config.yaml
vocab_size: 726
positions: "learned"
bias: "all"
init_std_down: 0.0036
max_grad_norm: 1.0
warmup_steps: 200
final_lr_fraction: 0.05
batch_tokens: 65536
doc_mask: true
max_steps: 5527
MLP neurons of a small language model. Each row is named by its layer, matrix (up: input weights) and neuron, and shows model dimensions 32-159. Each number is 128 + 32 x the weight over its row's rms, rounded and kept within 0 to 255. Numbers have three digits each.
After each neuron's rows, "fires on" lists the tokens most often at its 100 highest values on Wikipedia text that the model never trained on.

L6.up113:140151143119163118057109125128103092111146156097140108138126182146100139112120140093119073086199079100116118188120202104127147108081171167121135124131147137127142170160085104123095127137101089082083160159068142113145111184156099160122107100097134147099101073132149150108082096112124139126118095150096151118155104125039199145151162118138158114147115169123123125154111147068126139112183
fires on: " ", "cc", "oll", "ec", " Th"

L2.up716:168142088134058142102101096115131079120066116124099102118111152148119183133123119126192145152129134127065107176141154084125143169124109103182096169143098130121127177145159162148131106167130107129110160146121144181186113158158093159092089133156144159103116098144135233162121139153101097107132123095153046106126149122171125116080197089103142157162113168095061161075174052154129080091134
fires on: "ar"

L2.up630:180107152128120088090153177074161155127181141161128149018204098159115134181112130118124143167132157129109091129160093172102110133107132147096121170153153155086110161158088143157100121149141113172133137121152183184112115084120108104142110129143132154144129155117131147110114126104202085118088157135102124076110133113138127047111150153116160092142087121107146114066163124105127119146107
fires on: "if", ";", "|---|---", " |"

L2.up676:117158095115082094209048117205139105124127131100110193141146110112133096094149143087151108136197200130132115097087087170129115110206126128101130186114107184124134040090151035132066162137097155148170115063116111118134102174124146129111122152101112101135112126070136172145083144136112116128158129138106140113167159148150138162137179138108168122168101108108079126165145113127121160142145
fires on: "/", " (", " |", "-", "("

L2.up251:187156115185122156106075145097118171131123162138137133150135078096181167218132102103165139123158144118169095144145150108172124156148124060120118091143099147123128087150146160045079130203189138135143087181165071075132116130135158077132111122134090087144170130128116138126149132152151083117126103041187113129082120120108130135092136087125118122102104156109187116091139165161115125168144
fires on: "M", ".\n\n", "Q", ";", "&"

L2.up955:168141140184167187176095119128138138136112136136150124163115210129114168082075135104114152087146125079098077105124141183148128181168070122128101186134183123076106132112140120196157069112131102131108152168143137134148140143158129171151198175190124177146162103135120140161198134111116169149107080161147067164152045132076160155150124116087178135158084146134098168110099139118123139167104
fires on: " or", " per", " pro", " ar", " an", " con"

L4.up461:107082107178165067048149098119118161165120114165088136099085152194123188079117147186169160113148183138118088153107144114117108160135152105187127103118141143077147123092131191171083076116125156144157141132099182084105155135099110136068130135155128093117158131146098170168192091134093163095099170145121121092206111105167111116187156130138174123114137090129110134108076080141136098141138
fires on: "or", "at", "im", "nt", "m"

L2.up71:117094149129082147163129126227153165078137117157112106129078094117089156090128136127110068131126154112164111176100186046082130164111119086157164138138146114171154087112089089085138148095147113084108177149174162038125105133158120107105159102150142138124132084129149169139111138079097086215185133125095093088133141140173125104163104154128151131134139123118126078090149119104143062143098
fires on: " U", "^", "S", " res", "U"

L4.up659:121164077107147073177168071080153096191105156088165166128139149141083152139098140107112076168122138144115116174137077090146103152129159110124143177135055127112133166119182152103144102149072106120115101136130120113171136084145090138078120116141080133082199087134134128147152090173122120115156119150062086159076144138135129176180118112153151134172123186090130128082139169098152122117076
fires on: "er", "i", "l", "s", "ord", "d"

L6.up262:111127162145120133091104103107140123202134077169168058145154140114086189181088109106099128069191101159106073146109124164158132115120165162065114147121093160131099082134117129117134084138124117114104122139122138148160114074157064071083121115109150123109128099111086100155123115093176133161145138187145134081151148135063132154205156114191183105149086153160059084139131199098162097102137
fires on: " ", " v", "v", "ec", " n"

L2.up382:141165139149180171138114079068164169138134229109152124135151116141137110101153086139204104135103138158108152213082100131114172107127133101102153137142136141076115167127121170099072123101071153078071114195128156112103130120130096158103087156124159083107119156204137128142099120144104122101102128177111168152121111160141098059100150158077081145168183133031136157108152192098145116112145
fires on: " res", " de", " to", " th", " ro", " not"

L2.up147:176135152199174157095105146118218163136087133060143125105126141167125142196079156086118145085135162128127125107186186121122045129182049128092146181115128133104140111140158153122106139175166139157163095099170132193123115097182114087126128122162107103114149127081127137115117069117109146185120137112189086182147154138091142118163099108120101101146112168153170105083129109148130089154106
fires on: ";"

L6.up437:167139127166170147076209138130163126133079110114167166184129131102151158197116153161100128112131096112096125118173101190127142127063114121116115099046110086192096129140135102136077111101130130135129113098078158105167121134120136101137125109125116122075130068098070118080072158145144142144107137187140092106111171116106173173101165174113141129081087057146133190150148150141121131091141
fires on: "y", "ates", "el", "land", "ain", "an"

L2.up892:151199074104142179049103146140144144148056137123100155082129115102142102186069045119161169105124184150105097185058071162104137108133138154120089109125139141098082150108135124179119083217102086104114101150116153112075114140152136119171070194153167155129162169116159109126139135088116133130138156121149136133137061097053123140136128123169106145122134142100133148114092136167085144190106
fires on: " ch", " Ch"

L2.up953:153116152159144149145125111119107143139126128128081141113131132108153136145105107091076122114178107107101137128102098048111103095183142159133140140178105211103099120131149132073148119165127118131101200130151181177138137105117208108113166131173124152120091164131195098099140135113153067170114136117128092117176139136169161154103167103109163075094100123072156123103133197082179098151134
fires on: " and", ",", "cc", " but", ";"

L2.up866:152153117097154085156137043102151114180146184157129120123139105104110091105133097172156164197137148146137144192100148067153168161111116189149073085124148170116096116135130158116057127101138141105131172154149157142106182130106108096154095126112149072119101120175192087107121157153184077119139157147134120104106138137122145114131086116123141139074069115115102060147083221106134108113119
fires on: " or", ",", "\"", ";", "),", " and"

L6.up859:069151099089116105176182155182126164121173108062200083104130128105123095191170055122118117110129110102168197113102146092136128089157128123111131115139108154104110062168099133109072165206102129116117138139152187128115200140192126116118119147125152137131139104138139096106135091096126154141137088097169133107113140082157140200134135193135146111157112099148115134107112141122130093084108
fires on: "r", "ec", "k", "ig", "qu"

L6.up587:127149109141170161119142114089109094163145108106160128144098080115071180098154132097052149094092111105134172103119098075181121124044114169138140093120100118127115157129108101118118110121139160149153135099209150076146117138132157110173095128137196097104148054074125076092081172177107105136123146175100117093162160147118124158131117115137176089166176163101163112126079159164162140122117
fires on: "h", "ing", "b", "j", "n", "qu"

L2.up911:206135066165124059094116091124131160173164171143093164103168120145125111142099116151111152124128111164140136161131125097123127167165122131162098111167143192106136170125149118090134118168137145126055147145155099186133141105156183026112137066088132112100085145068161111097130120097160161137107117133111151126165110126093118148096181148174137066126096125072143145096079178100087159155107
fires on: " whe", " |", ";", ",", " wh", " –"

L2.up1023:203098079177106112194095077124114163123124138120122139144131111070167170130165136122139122100128164155086138105071176124146166102150122144145130120141153110166112108099147091077122127116135117147060155148074083150112201205153109125140151092149119106110117151089107129151143116109161065159096138187081124112159142121102148085145144183100120123106140108099122147096082167114058137130124
fires on: ")", " (", " |", ";", " who", "\""

L2.up483:205150100131174194081082068179091142146098088087143123126077179154106119137024104151150148074204099135055138120140107158118100118194119154117086096107077169128087179122089180164145158168077099145131159107112167147073101163173155162086113162121146111143149057177148114126140134089133118106147132113135072141072071156109140148061128126195124100142133134088179170121112087105118138159151
fires on: " c", "C", " ch"

L6.up624:112153120102119166222189087142142142142105145070152145170107116091144118107130139102128132163108123091160163111152198110143134141130139125066149112131112083102147126143142137044132105180076132199136132150138111067154191072191149161119091131144132185152145095160147154109090118155156098069098132142107108158120155127138135107179092196147155126198112074141136127096098146121148143142117
fires on: "l", "r", "ed", "-", "k", "er"

L6.up940:118133078148158137081107129089059128146160080168118152148137131095146099086186129149134169086161134105084090170131058167123089099119041230106156095108073069139130112119161088140128082101139138081134125119127198074148139116136144161114137121178111117149129091087107124105121130119151128156146101164146137112118219091187138170160107103095120121112163117096155138202117130138093169159163
fires on: "ing", "ord", "th", "y", "b", " s"

L2.up569:129155152118176157156155078096106117136164149185113155130142153143111153148180089087162139092108085158163082054132103100166122075180085127136092132098118105160130122108143089114074078121110146135137156134164126114107114135133147161085183127141148146143154135107173083138117133172163121143089145152113125104126129176121167155103160153110141074111085209149146169132157145093052123085113
fires on: " pl", " c", " d", " gr"

L4.up958:104132149200125105158132134051059095134151096064140090178099155172100203127052148152121103130138119073079122104113102140141170187111123175119076127166171111177133122139096151136101148139120131107048162240156153148136172169105110105141151169120135127149165132078080112143115086105152146119083152155098170144128125182134183132102119100096169109131109150061131100100131148144119119096083
fires on: " an", " at", " ex", " sc", " con"

L4.up811:156079129153164144176152139196142122120104150158146090135140140122148166154118145114096150057100143125092121140110130137141166076089168165096124167123132141136145125126167159154158104131089102136162113140130157109116028109157155210115202143116115098134163111140104189162123121154092095138176093108123146132159111088147123110173132181126196112093090132153094124119081160126071131098098
fires on: " or", " per", " p", "v", "op", "ge"

L6.up700:090116117065154147149166098137102113165174156170173112085156143113154079132135089124105142142102124135179154152104131158113129166147149146124091105134080102132104092126129091223150132150087151120092083124152139087164111117097148113070134139036119149142145098148094061176153165166155161127162105130141174154105180151133197112107163117180141077123143069099143106172061142162157130089148
fires on: "i", "e", " It", " it", "us", "ec"

L4.up447:144122082149118092105120129154192129066140118160156162107155119121135125110133171079189063187125153122138170100146104137098163100154103114111123100196126188105147161078154106160118117114159103098114110172082148148131195018125170158089130084079139116156060131137135112163125150128166154183110141094068079169120101179096139133118106089119118120108121135145147124053096129165195121192100
fires on: "o", "e", "i", "ent", "ress", "ction"

L6.up20:076134137144129079068115155095109122141176070167109137087166234105111178161130060165089058133148097108127065174122168107166102097144132124170161164146139111217127127135117126164092085127104136127117119097107179156125146109125114119110140052146114141140203123101075153128153109171145198146140139141105073138203114071179115112111137120124160179172104111131114136111106063142164091151131
fires on: "at", "ess", "m", "is", "un"

L2.up94:133185134182105150079142053086101122081149101154123083150123165134106138126131105097169104166180157126106100180141173150143143136154128113161039223177105149091114083104145091122128184149089128134170171124062186137141134140142159146121075173124136134100118143137128076139129071175129134117154094131138066132113080137137102147122161097122156157097149144130143147117151119136136111153139
fires on: "ar"

L4.up595:149140180150093099109124160088053152120120129165095131152136151139136195108127105113179128121135061104164096165112165147064168127108095106167105159157112202147146152113152136180144121117070135101182119083134163084218123166134131135091106149128120150114186137120056162097122114207103150112134122130136126139163134142082122075138126118129129086132159146088135098090109134130110135196158
fires on: "ar", ":", " com", "an", "st", "o"

L4.up818:141096173199084119128105122122139135157152109141117103084152165089129104090113129061136116079175109099122105173120106122112093178147076136121116151143166169120142092097113121157134114096117107120091112145126091200146079093108153130123159053161124079120153087097177137182098067150079167144158048154210161140139161147145097121107113074140075125144141142113158073101099078156068142148079
fires on: ";", "w", " Re", "ly", "y"

L4.up762:137173142150142126133131125125130107112161083142144111132066135172136086151118070072155082181121160218126133180120113100163095155071118143043150147138159134151124148058155158141115135096140097141071081092167100114095071072134069112144107084116096223143112129097180103122117098132148156118152143165130172153110149135137199133158139110113109132146164108132176067091107111116126139146116
fires on: "i", " |", "old", "2"

L4.up817:149183131172173094097069124122141136139197134129127174168114138175134089157103133146182143148080147120106104094105079112074111151117118147132127095134128089134206133130160148181109150166120143169154077088126148126062042153108118144131105065099128104121161087138158099094157100139168120163088156176122109137096138124111155107115148133101036171104116176097148117087087091095115113109143
fires on: " re", "2"

L2.up262:090154109138104162147154167170154121167126132093150091127113130145153155131096134128085103101109111183154139149218140082123133162073048134133099200153199179123103051150115124135149157164163086103127155107168141135092083119142044082126180152145145144122102111102083153134105131180089104150159149162119079125124148167097073091127099139102135096122128159143199043111147129117110117129099
fires on: "%", "^", " also"

L2.up526:176161158149134200085070116177150147107071151152137107123100117089132116109135133166147134153089088077113112117127125139152184113187151142163081105089142115097112087101092183180106181176110148158140100153120182101081084113158166141101106163106129129146158117128180119099210150120166139104151145081049138146110138137122146111070141095178179166164168092087166157133141158138101110165097
fires on: "ap", " ch", "ail"

L2.up138:088162111120092106124057150122094097193138142127122140111139132141093099160124114057087102134185158126130141123097183099143159116142145168036148139123119155105131039141112163107082161125131157160114134184084132079125139115121128101170171117170137071168118111149150123090118074102094071101157130139143175122099078138145168110108084102093095140128092118114132092166102119105099139171181
fires on: ".", "\n", " ", " U", ","

L4.up973:141101149178128180127153123129147166125156198093126143122168163107122082092179109166054156072106102086096184105108094162177188182132120123099109125117157149155173126137128185126118114054124131179122148142150154075155115171134163061155113118133148084084144102083129114100117108184137118105125142147128061055158122144123114110108131066112136146098096130108110168126097141122171097131140
fires on: "ian", "el", "at", "as", "ra", "ates"